config = dict(
    positions='rope',
    rope_theta=10000.0,
    qk_norm=False,
    bias='qkv',
    tie_word_embeddings=True,
    weight_decay=0.066,
    lr_head=0.00555,
    decay_fraction=0.777,
    final_lr_fraction=0.0,
    batch_tokens=65536,
    train_tokens=425700000,
)
MLP neurons of a small language model. Each row is named by its layer, matrix (gate and up: input weights) and neuron, and shows model dimensions 256-383. Each number is 500 + 40 x the weight over its row's rms, rounded and kept within 0 to 999. Numbers have three digits each. A neuron's up and down rows have the sign that makes its largest values positive.
A block is one neuron, or neurons of one layer that tend to fire together. Before each block is what it responds to, as a language model described it from the Wikipedia text at the highest values.

Responds to: Plural subject marker. Tokens that end or join a plural sentence subject just before its verb, such as plural s (siblings, boyars), and between names (Frederik and Ingrid), they.
L6.gate180:479398498567493526574537455517469508464419532589567532543509519525468480567522515480530443487538533516563436447460482484489450525498494426439476536478456490521454463475472399577453542521575582565547511441399443424468539544453525522507504518458456502558444515498491520547495497480441512521556450489534472517562474554498451480527494534532483462498594507489496612503400479463454518531518
L6.up180:462514536476509469521473473465479508509495545530542574511514602567466509528503460481402458447476472468539459469509567480498442533550531496447497548489504485427481440461499450551503489578533530485472552543472500386460460559418465522468439484553465501512478423524440562537473448519498530535523443449480466565534529493546464436511528560494518443499545489476605504486449473492563486475535
L6.gate416:459433522459536498505468456447505497488492564498515524434511514502455467487568468467506492452591453482488546485527474495446504511470500405474428532407456542508540501497477437490424514498487532500528548509464490494549485423464460426494412586450504462532544467511512484478467514442492553459499497483447435554477595533392473498441499504492483487502588459466484481497478506470511583503392
L6.up416:445407483479452542463465474487449482531581575441435555480491536480431457498443499477500456447508528448514590470476486524516480472510525471471535475521482566489485454491502527511537440471500543511538512487446517436518545461475514482453445576475490476508520512512462500506506452455437544510508437528555465500563532440484447562476467490471508469518525482540489504510491505459541515553484
L6.gate489:507391466487533463503537450538455484547537521507459540515536378520494450538466517478487520473534498458440518535573483509530492552573566422463514601430486530465421461519525471469511549431519588550486511507609513492555512452561480534545360499494476533506572490531544490534451485474458498468499502514421575486465516493515506436560510567528511515440488519503464506532471442449458440536534
L6.up489:469424569524538517562437507522466504549519517515468521531501487533504479533434546468538520476518554468476529496530409436458405491520465547512532469574450465463502506498505492508523534522551536490492465499552548476550487512452433477472425494482462473466540495451498515534478543529494433484529586486521481486543461508492497587484440462481468549542435421467519529511555535476523445481425
L6.gate660:468526505506470519478489472433466473552444527492517512499494518540505529545515457411465457442556518469468543434563520529538520550476559561505455539449544533478488517490460475522443413525580478540551476468498561529526493471491496507522492521484533428489552566528553471534531425481535513514529477492504489516520486494508480518409477491482517463446489511469484410375522533465539480533486
L6.up660:490477524559463617499449451504596546484505572501533508452454535523463557486460507456417491472553499495483540499503512493462502549505499464579506437513545492463543429539532468502489539532503529494502520511512494475567501453459448446437521572518490518542524490466505521510480474529556552487467485512521438512452544470489572491443524496486525446496477505471538453483505511474494518541495
L6.gate769:455553493516496518513498500540549538469469551503540551530526532502448476529504506498468481468467475508495496512450477413537454471486503362488487557486493526527453401528471553502439578512530457555515490527436461463568471518432526504395492574487469523557470483528554552491476517504466566491510477486526447535544530506510412571512457474495510510490499544484561531494455417469475523499484
L6.up769:518495544491510479498599440558468457469427558547552495446532500597516518545569487513512496545484531489487513477506585422492483537503409516470492535548543482482437549563467505588539428509570529445515566473500456503481477474469516531524501470480437534564554511540475491522493515489461562529434488547478494524552527477544449467438436559559476504518553462524542567519551491515467591526507
L6.gate842:392452465423501472471452522474555552526491460401502520460528520478528466486524453454477557507473498546429537476411495511452566524501477495508550493512451478489485522506440487504463511485550460458534524420495565576478520411554574501519498538531600486468466490564487463406503450522514471470413544473559536394486444430461475504470488513509579515458560471494412514497505466498445466496457
L6.up842:423441469435573538470539483498574520509549458512504541432484481399531506526519496524510508472427535462428493473521480530479548492525531463551428503431454529443488478503483451491497498475565447559478535470544506502469525459487560500524491476482529451450496536562552459421521438439479472440565578558509554484463496507478518446487471494545542523462530441434440499520540423494592447538512
L6.gate943:461500551481539482465507521449518485505454516485508504463449489431504547569506515512482459519511461478550489508561510442488500507490547503446458449539458534582473463583589478572491491479495550513533506463407486444437459524486519457472459523442487465463488496466527429520498460550464469543524488521559478512529444495544504505514479539426440484499549482473541592487464503507454439436526
L6.up943:513512567475434463586477447505501557522441542558475506468470507541553531521481505440483530512504488450500543497511474541545539480496504510446468533408501525526471489527483473545551435494549478562449532506511485409491590525474447514492463516465452514488515501472568503490551559460481576543490448475515451454524548505542439490460522497467446477483502526459433472500485477596528560478512
L6.gate1015:506496549547496535433495454594533503530503530493586460492519501534494507462509482483503491533493462579488532490479551413482461441418523432487494446439478521512475485499516440484447523446505481496531504522491458438524500505500480403534439461465510473469530508502489489458477538495513517461551498472476478586534497490508438495503485459455514442480545498422529510458495461472491449479533
L6.up1015:508489467472489564510480494530491559453437505507547505435543539548436542480507430464513497533571457537554569528544478516444427471537374571432541478459478544494487524601523436546474474551464414477471508518520476525500551480473548466535473544466470485505553468494488521503476510509516554534493507532516525459554532529505527575491506524480481449538528498463519575499420571561498556456497

Responds to: Plural noun suffixes. Plural endings such as -s, -es and -ies completing a common noun in any topic, as in towns, banners, tapestries, approaches.
L5.gate346:471451496521500525448425448490468474499500533524443515500544447483510508454522545513527482488550520430519573571496517515528436501547550500464506511459483510434504510509484443468465483538525534514573567500537518511437523541550487480520478513490469450592482485390485503523452471448471512526498420488508522571557563460559407572455494507500512537521524499512605494443502527522561550507559
L5.up346:501455500497439501494533466510479495496394528548539501513485482505499538473522468465461431521515473516515498447489506518449441593496549493473527515538456464554513501450548420464520475524537521500490479513456444445491511533528538527458504380439391529519473410488517494482623446527637560526467532545554514526553488591506469526451505511416497468456513497563546442451553438498480477503446
L5.gate434:481433541547519518516487510451421497508416585514544512486507576539470447556593499503463466534526540469525528559519528434510479590573532521514492489475520479539456476545514522589447457469503532531453543518556419542518454472437532481518499595508404504520458449465520519549516440481501479527484519497455531539506544519560459501476509522462445472500534540461573463400544490486501460479461
L5.up434:438492490472452590505509514486444408458424565532557574492503572518468479538560507507494474501583532450510482514517482523533424601540530545443466450504426459559500452483514490525466467495509517488508513493513439426465468554515491474494503515524469462533460548484488524488534463536495468529538512481409537537550556483592502520517573540480495492455520476410451479476535497518498503505548

Responds to: Inside multiword proper names. Word pieces and words in the middle of long official or titled names, such as Accredi-ting, Ident-ification, Royal, Revenue, Expedition-ary, Technical.
L6.gate4:542530426541468474486466414516533434514445401433561654556506498495486552499523521500476547495539486521403598505531486450560480471461511428551483460538476466467516525509497508504474536467471500536440497512503422525453493572580489565483481557536403478499472483562480555493503457510554448505522486478507476539516470498487497559442526524474520495477564538496496502470485560469464418578510
L6.up4:471422516458587511480476504482462463443550560454501539524518487556488437471518480514472504500479570478526525469520535532483491480487541526480460490515463438531480489482503538564478524524483509513470468491407527482450518499472507494533465479533479469490550478497430417433567566482545471460476545469529522453480530517496553482556548495543542491581545521509572537439463555498485433497491
L6.gate111:473498548512517583530512494553457484496485502520530450497467495513577471497522542478507482459557511487508506536446512496507602416559539461488517539471511494493419470495451539451488545462480492579482513474505511489481538495456535522513474499510563541464450475489409477516523475510538567456533492533469515533573555514419528428463439468562526489447488510485483542505530471495457592472494
L6.up111:524480445511535521471494521509495527472446487465536500531535492503559543514553554524505493498551468467510467543547574384515562453522540555526492489526442491532432559440457482483543565550490497483530442509477507557530577487543522560488484489477513471519487460517423496556527540562450502422541521480486548525565585507470527443425549461462533500538479565490482568470561487505465578528548
L6.gate221:481494486484489517447576514492464548420451561535464498441525447463526516494514579515526512554526552508455466457534450461495554426435511474453565565515502456505476515504480484415475500468498567489485402437511513514502588505463534583474443513542588441555467436500533457499550449519546487470493412459533453461506533489491427435572508473489525527466548484520485487445510506509568543426455
L6.up221:547493491470525484509476482483452486517486462453509491510500435522481514534515524448456404428573554499496456446477489528465477467483519421509498488506459531532426520435477460419528497540516472583501550537510478430458549466463463518575461423456467496554507413573426526433478515528558571483468506469546495502538509511570438463465495469531456511486453559525515513448533523546463463530490
L6.gate303:475564553453495517551486546512498506481506473512545525487473450421472480505471536504544436517534521436522555469566516458484480497512505559431462540498477478533548538380478551480449534520506477544518420466504533461486560561513528542518497519471497509512578487609443447444524518505506511542512433455509453466481569510512451455492540445529442498522550522509497475465499497503570436484540
L6.up303:525539436489579435470487457546508517482408513513518542572479462535493432499508438395500474522449526479557499474498468559425459519479508510469449528432525553550457554477507457441581516526504475576518502475498533452448516420464452555487533542497532489532495473479482433490484452532531568494576580431443451494498513534552444444519501445511466553468514542492503535497540533459558477498491
L6.gate474:515488546478577486457544540533467572542437500515442518602542501492433550452512503421491542532502612473512541424532464501460503465506434492488535555488461530440376515515440470503455560521514493449483516487450486467518538491500472552511480497529424480532533486483461469487514437496542520498502511535502449493432527525523472528463495507545478513454522631520576575440519464517517577561494
L6.up474:435454491470576529472540545499495479502519442491462492464498454471488438493450530481513497471436481524486496538506530480521510422483505475549425478489445548498473423517515471490504505529416564542555532514457546504453540498440453505511504614497490513588473485534464518476474469482451474522460477536512420490513533453447457536568464532492513450477489481462444535447509495534468413452466
L6.gate537:516502508471511500552525572444529568474513525560474535549510436461555545555494581532522501525513534536536487402537518472544542506549434480544527549500479432589483503562451505473524450535488484548552539563520450437520579498537510452517598500523424483521523517553439561487475561458548470520505526478536499522518505486507455538537528518504517529572487494483541516524481533512485499562506
L6.up537:500526457561554523493497441543525499480510537459479538469498477441488461482493552494509473439495575461523584506507501501453535505411502499607487502471491452475500534471526515494429513508441469524482446514518511471469468498553527546526399506523514499499481474582511437521473503511472440499529480504573443516510557555473442519460497465494582556526439552498501542488539493522467454444487
L6.gate618:553551537475499497510554455479496472520538531533558493498501476478555531497530504475502516569471533518418447482538463488475519504497518533579546508560515567447497507460491490438439568536486487533531497518504545393480534511466494529524523543463554520504478467563422563467482451476497482413503502516454504513521517501501442448518472483513486491535521522446518473515547423499546484516433
L6.up618:468516463457565504468542485545471491523516475420481505574519503467520503455547521502457443515489515496546470496494458462465484509468534502574474515468554487456484539545451426439529504469557570434559448533532489494477500462537507508560470438523400513538550470512479543506554475515558473504457491501557522470474469428507527512501504541503531499506451530526463541507624510549517503514515
L6.gate786:582487449483556487503449530499503463454464454480530472478518455524514419508480516493489575504497502462574578457504503419535498488456469417519459547533535468553530500472411456418490557518506539522518436526554536486488537558517573576534529501443515529442560505437478517462501520461539528525602484479509423475461516556561526495471485529549542470533518551526530471446439493515415486503497
L6.up786:463507533504493525568521467504516413519494537510500556484524520538459484467545493501453557475419545523541491480499425537436454522470482511481480474527398523518486510528421435516518568437513519587489463506516472522567548513484537466493533539471462512554549404465385537519505452557521468516532404504510493478413525481485490468508469510502488520527469496539589466460499484468454564529520

Responds to: Comma opening interruptions. Commas that open a parenthetical or inserted clause mid-sentence, strongest right after "and" (and, as such; and, when; and, reportedly), also after subjects (Saunders, as opposed to).
L5.gate357:403382528475503483520488530509512579549520524508483533454447495481539457544506557530532479407554447495558499472486483540539462515533481473488490516519513501463502486517482457504469525487449505451517557500464441485532487497476449517500493566448536556484536492486488561517573482504500487507502506514524451562492578482536494557529543464455450507542540478441497435438475498432481442513528
L5.up357:455402528480500522551496477494545578521503489510421481521458484439487500550533517439464514471532500570511495588600508555496496547518516469470478474540505490415494496504485423421464540478487549441539493532500521482565558458519446482517487561461545521490499503517506568522506500528494476553525492454504410501447525494468474549551512497454484532568584445541468436491535491517610487508515
L5.gate815:483454461512493507544462506452523535547458551512459468479501416492455519480525553492534518543527556519479431488558517487492507533579506524457574423485487490436540589477474444455442504552515477485567546467530553545534493509532500495493500502521466476526442528467441542459546532506448466504527592563521506509567511508545531510500529494578464531466488500462428492504455524525506484556476
L5.up815:502535537531521489502516513492496539489500488491477451471484571506521539475505480505474518497470575430495497544503434520457551591470530549587502543416543396517491459499566560462470503462526445408525580527478502505516485578463463449444565524502461546494456429498466600455447487458544474520594474421471506456474506478446529508505530488504460535484531472490427503526548491435533473462495

Responds to: Plural noun endings. Final subword pieces that finish a plural or count noun, such as fact-ions, deput-ies, All-ies, biograph-ies, brother-s, Wander-ers. Also whole count nouns after a number or quantifier, such as years, episodes, groups.
L2.gate49:472462450551559400465469504541495491465479505514517487498496438500483498515535510480548588545545508500451531529525499454537467475472524421499549471593472416491578530468429504425515392528480605490469534557477497494489542521559493447569478460474451595437563501494496513570530486524586497399551482427458484503497474467500537421523536546528522489502522488431513463423496556519507417484546
L2.up49:463491445549563427516487528508481520494493518503493541506470420535465519509546547404427549455540519573452530460471502447542487438492513426489497453558491444454533492491550516470555443548564568546412491622520529475479595458528541443532518443489475582502515526467488505496532510532504507457499506435462449487465515523521576444472538492441464495533502451410575497488478594481485414548493
L2.gate74:463548417521536534509524459581497474539513575589476480486475497544499463518497476511439510526489530520469524474480542495519509537499532502479491455548530459505512476554535476421523559439473536481479519535571486380479465493453511504491515574554462488469484465490505534488545486467538406470498418528474489529510504542523537515451548510495486464457553477419584462449477478457497482476491
L2.up74:490465480505564553520500480572514471525488560547516561512479462557519485552504469438468563461575525472533526452495550444521494521531564461444517460513483423518583469518441489492476413508505522413511508489538553462468488461448512600475487563536446474461481497492519511501481503488440439485503442502492452492478564540510470468510481494498538425430504550465559477489483455471473441439473
L2.gate700:510540498499425467500562443509503526522511551534481485528530417518485624564457546496536493511516540570540509509539495464506494555461490465502476496572483478541474487531499518547530443537454449492481473481517497440526473463563427491469458465512512528573452536496488475489484468443478507460457530440458473485516575549426477516516564521489460452507491569468486546552466452553520476520493
L2.up700:505488498476558489514525451513507476491540570554483550503562464428476552565502513499538495499525548522490369445616569465474538528423469427592556505502481469533523527489465447536439452480486478520577479492509522482512473551512486538484460518520485507473478485529478454464514559495491478450567527495457499569464480530499513464491537493496524493543515530418498521455457492490490472538487
L2.gate1008:487551495515483448545538553494472532523444461504522558537538483523500544489514548518476553491528515514579483519588521505493571583504487520493493594551446489513508515530546520514525495488519468503499533539605601432460579424482518577552507437499456497474498506506451500540448523493496515462499478526524452557473495534598510509502419461470554484460533526448528551569528462520527469495460
L2.up1008:470532524535497453520505466550509472569516524546511510508490482459554460588490486404585486548396516480508505564531516498518513527584489501524430542506539482504507529476554575439453548523459506609491493522466524454558487496452483476470460440474419538468533502522512563459510514520548512507488550460455422532507558526473489525524504529499539458525469550465531515562481419447502493456510

Responds to: Comma after proper names. Commas right after a proper noun, name, or number ending a noun phrase, such as Okazaki, Charles S. Dutton, or in 1976; occasionally the name-final token itself.
L6.gate40:519537498467483485503473516512483458587569492526449502569515455503471470539487556499508492512545508471520462491522506503497485531515512518515607504541493472529478549483456488559442518459475534471534510433517498474495525438583555483441476573485500447511510443518567596483522514420469476520526481511445489476442575477554464472427455445510464420479467499524581519506511493452569414490473
L6.up40:518398540533549584545463576471460466492475571495437458499530410528505503456541486455498510520437498505452475524533486484568449549538514447487525405562454444534475509504475553472557493510481602500508467491529466496531501456557521460522458526502464537521522400463461556499541454479562493545464494512465495451514508433513472624528539470541524538382418441570551565515464486473525467494549
L6.gate62:464495550393488562405453490485594458480499485488455515452452476445526456556445466482519463533517481511567484445503476520543526537492503482496584508493518527507474478450435499525467488452473454576526555523452469510506514464521458515470499491525489521575558550448470494487439527487483513470524536472540508473447472501504499455519472563422506539462534462477448488466508418504525464528477
L6.up62:582453488444517489469452412486491482576455489506537506464483523495443548493567547487491488542484512485470468506419515517499431503510487453502548524463476501486523509574505514429447486503461499450512459444507543463460376533529496506539499559445466486512470415482509520464527531539534472489502532535501488519467445551442566512517557518489559463490527502432452474525500493565520555487493
L6.gate242:456561515519595489463524440465524444526547474517363475489569445447504548485547496584546512503464478538430520561471541510500509531499487534548506493492464426451463493529500480535462500488471443469497506436494467509558504575497477508494573463444544501463519525514528538523486510481506438541439516513475604454436527486509516534476542497576486477515510551491533460521563473504490517479471
L6.up242:475565514465555481527477470437492399540452509578452553514501472513508500437508493497474445492514505518495475508418489501516548504571526505554545517517521511481510486466537519546497491460456553457533509493463470476463510537582496475486511463502485489478545496403457497562500416499537510546597484508425548524470449542548446483499526516580568471468484456516597532522476510591465521456458
L6.gate449:464442531501471479439455538542484491467563493512444418450495511508442538540525527523517454523499582449513486508475506461490491528459532506474554452497515531463513467544463460529461572431450545509543472491483469518543478462464541575512526520492518450505470514531474529515455547517523522541416475579518465477452459487542484496508478552546455549445460523545512519466544426519521449541516
L6.up449:535495477522509526533466530440509534495507471482464437488488473491571449431545560474522470550506472453494477486511541501515436548508560555444548505493490479428531459492472480503538528558569509503510459459537513507512555434453490530466466569449485527547454579505525464555426507553459460503479581512516382507511555534478489540531426494490458487497495447504540474534449498553532534511437
L6.gate777:511502402469579501503517461447479455510421482492547506567507477509514528588607505461467537529510557472535499445508462452542560477424503525450515557476468527457447505551479484544523523539516442544500491450454543523488593440499501530469523503473514470598519521558508553499500476490494475474536422432548491523505510507501569515458533477527477584546474487466439453485492493533438483467522
L6.up777:497528524489471509524518493471511502513434532464464506572556498492370509574486492450451471495451499507557515475550461540526551519456464532501492475498548433447450532499537504495596594553541469555472492463445489540460504512457560469480510577545474537538538505491494525509487473478562470503460478481485391475443497542531577564427515438483474511461437490499464448483451498513482531466528
L6.gate798:507488490549486502449501479401446524521525504442501516575461511452469439497578550593473588545459478523486434482486472435460511480441452444603518480536505508475496509519545438457469455473461481510482499458557482425532510558483454551523453511532458506540539430478528497509515545408485586514565501512460515509540538507470557493496498527437535458469516503464542542451521520485490497531444
L6.up798:476493520455455525489573558493419517496561504427530474527540495536499466554505521611487498566505445522537500539490489432542513470496552564492489416584464486582410489546477395462488495518468503497509527543512484475488451515466460536518517499545464534504525498436471491478524555472516517475481532539444525537486474552490510453479484523474519453478556488503508501444480563514550536506566
L6.gate917:527516421452511536496391497518514522547525514507464409519549521497501509453508552532446539464471467506518469505462482446500454435429507536549494503538496461494493457564463477469460541443428490508495493500493468518528548511526514543441499544513531478488393445503502480472479527472505435547527459504555442540513446591518557506489520533449515515500578463486478492504556554558497510549555
L6.up917:536510465448540494458507469545573494534442513541523450544576436467433489483485544493456459517518518491468509442448517434527488503481485399469502469433494598479514531534407499525497480494461479553467490550505549518485457487519461447427505539472480487560488520507517510484508480496433492480516565471427446496430514572551483509489422453457436464462516437599455427429526487467546476509488
L6.gate989:480476460492430508399491500456490530451481525472482519533458485488465485506481515416545485474548509413571541447521486517549576498487482548507539549450572524489502528482496446457498494449534546488474541556501423483469536495505503479578522526484565565554480502516462547468566561516551470445492480512531400491469509422431495477449532499472535532471503461480495467534534480545482497476515
L6.up989:530513446470549453577440501458529441526476484471481449517487470502469503569551519515430526509465520432503528483450498537443565498521473527471475527412442423516462469461508496445488522533513425496480511505446581470563520504470456450422521484562462503480463535555562480501481436427479547471494467418541477500496449567520585520530547507553514415531472463405529522536500452501466575433470

Responds to: Final token of proper names. The last token, often a plural -s, ending a multi-word organization, team, company or title name, e.g. Carmelita Films, Blue Crabs, Hot Shots.
L5.gate305:534524570553526523547535454503498538587481482512539476527580446527437493493568552525499434500475509468421511430445457417492631519469441496514524534478524413521487510434440531467500463535520590479553486421501496509465527430496540483511484477475487532485611512483508501480418510524486464511463440464511463514566568476516492526496449530496540468546516537532493502469501514451501486526446
L5.up305:497516512494480525526561407515416477513530569476489486422540484546531511547501512450478445449498521514423545464487484487552572496506496538471464503516480437464503565442499456463492478406532508552519445456499457434619507523467533521545519507519464570524524532523555496491501465515466448528438436502580566568455520521547510502547551525510499495503497511461531487424516480484443457527461
L5.gate946:486466520460475475476510515502516510466512525458498530429483461498470556525523531486516458552456530541469495473501502510496484467448568478442537527519482480501460567545472474437441563467491608570528464465552487457596499450557551538564431536477456510479576477484417483421494481531514553513422494552444436571482512527522562471467493432525477494512519543456464467413526508486502436494467
L5.up946:444511480523560478472539436520512456449486543531509560517484436508556503529519474511472503480433446477443512494499474425477530444469511519503455482516506437475466494504500501467449415640386540463515545579484545464439591514504507496539521496528471482567550495468466539461420505557467514582509458435521498542541550529581472487517388519485510465497469509521479563452478436514469479506471

Responds to: Naming verbs. Naming and labelling words such as named, called, name, given, honor, usually before "after", "for" or the name itself, with weaker hits on commas and "that".
L2.gate68:513522456451482547507536453529542549488516458534568504509550553520551512535516546560474479497461532461483482459532541478543429543498538441518455528464500538457501428562375524565478453481499493473546468569524548480530506468551426552504569472544463438547512487476433529486473428516516542510514510540479476501481514459488462461505481497516476521518537408463580479498436497492547538428525
L2.up68:508502475457410500476460549503519565482502440526597479434512558520443481509516521489471471569506448436548538477552484466494445542511510463518485489507490531488519532479442426502533491449479471534551478589510477413485532494523492522515444544515489427479501527476517485477496481464569530445523423444510546493567539518491465502498490476587515548470560503540468500468503501446465484441510
L2.gate106:480538559475451533429554570503512483492488421474514541496514462480518491519538479508487390546423482451451486486530484506561526415493458529560494477491419540468444518482454468560470531551477504541594512556495479534493495550556552432540517528540542493505467485557540422506565535454503487473523529515515516432459481461550554520481547466536504443481532449510508528493523499450564512458526
L2.up106:487489571484482504464559554429488458529538418504544547513540479479561489499461507503473447523440489448482457485548502474513535426480499482536546526513493518545482567530488488499445495543537474531471469563499551478413516520516546398456603501521576444514499373522528484469586474436451522465485499468473480437442433490539589494473530529507488482458519476532498522428492497439556465462512
L2.gate471:560499500531526561513561471469570515495520504476504569423478449490473508518497537429519454444534508461490548462450461520535559559470466502542471556486509531435549478508424496479518516490514483549548559501514535437507494423619460527577497463530486510545455550478562438471434565488492532466592518497451492486563561532555530517462477541468393527458472486481500520509517459470521495519478
L2.up471:559534500450483534425520538428479524541540534482502464571563549482495500491566436430543475520477552446461473503482467482502512494500554489532464483480478468555407547486475481436483482487457477481511510484488481520548471399437448548437448448564515476536510568507473443500455487464453479514474564519484501484529502445516440532509514526483460527514513468485485459448460534462516477520522
L2.gate846:483451536570428476485518546469440484391463494470466499527464447559481474531456573511521504531460510508501501466515562445534488539485517469561454498400500437467487522517534540515530532536480493500520452521453530390473479475519522515512472554514479477439464545506487467444497474535507592454526567461490516515569445456439467543503517566490470548495503453572500479482478504490507417535522
L2.up846:396496474518496496538532482495547509441534464468490539518541479535502451534472543510509461484486456462513509478600591468613444490482571430540537478467480514505463512442439530483555432546506494524523465502439447466498494404463483572524494573495502514512526522524504480428483453462511602496544472558448546525494480576483457548550501483474489563492426484406448489463521496559533402536566

Responds to: Title-heading closing marker. Mainly the closing = after a Wikipedia article title heading that follows an infobox; more weakly, inner name pieces (di, tri, Pi) and " of" in fixed phrases such as "Register of", "As of".
L2.gate52:428541469454527454576505503386504491423452453552427538615493467558520509515536497393560470502557510476472498478549459525483509565559554518526477432492505584520513476524543586447507455574509505557496487459468431549543431465438525476534467449498522517502513470473506498492529550505481558500481483512475524525520553500568541564457472468547535474532475531442496448519476546488523576461490
L2.up52:512500559485539463586489476457457542417497475471542561540496587544417471598518464498604498497580520592388482512562500527447502538527461555477472480501411564510459463443518529462488567467500507493529589476444490484566481512549565484463569479512473458480489553534448535493502498454498516511531552548502503571494508495521480487469434496504517508499487514488527486511475566522455499446452
L2.gate293:415496418373505453567471455520489502507439459509505491497504470478464528506489494451497500417549500445484495530478522488522497513476441492474515517478495572537567519552555510531476510510550444540482511490451498532519500520453541492458483518481504457463543553528545504440590523439457566577487540519485577462442508436570505462440576496465460446439512460482477502493510541559491463476493
L2.up293:521504535581506424449505486445513429485516558492467550509518543485500445492575521457492475505540530564417500429501581535432538525511521535513496520499497503531571545551499592513432505463458489526481495474513557461532568515533506471527474482504510493505499492533545440534548454495526463494522520500439471602521498546577488486503472465494502486500499537477556534535501534531496526420461
L2.gate458:501510453461466457476478464518588544515495523472505586499485438540513511511553539458550470450473563524480461466530471495517483486514464483537472510504462529477551566469536531502516584509487455497483508529494437506520541593432533463424578548482497519534530510536516533477494506474531403467558476432539512423561544459485497494443492390484514455444511475496485505590537494499494487466512
L2.up458:472515470434472512469466476446545453506536513533484552481501452562469535531446509510465487498495607563520432475534460504542510526522481545504533515474546584491494504463447455525505532494484477456485578525510448494397489487485493497488443504561518482547514506463504574471467514531549448492522457501492540458530474481482520542502511453542498493472532533513396475581543485582475498490495
L2.gate711:522539510480542534461500517594521488445528490540480507559538548479546492567546508552504441572515558468460484528534455462432492529538538590488464508534522502457496516489625494424453456492426536475477487474454499503537535551569487530537532542490440501499532454523601563495492521483538519506564465454471477537487499489524412478505485455526421546549523503532477521588579459535505508494530
L2.up711:518480437500490519473506560497503550459537474557505509574491511493548480485518501519467504516495535494411504465582492421509461528553491504425550484545483498433520500475533493501486504482492568506525522470519472563505501490523508521581504497563589546495550540490520537521421503513494516546520462491472445503467513481552404482490475569459423490459571501463433470531581502433489488504504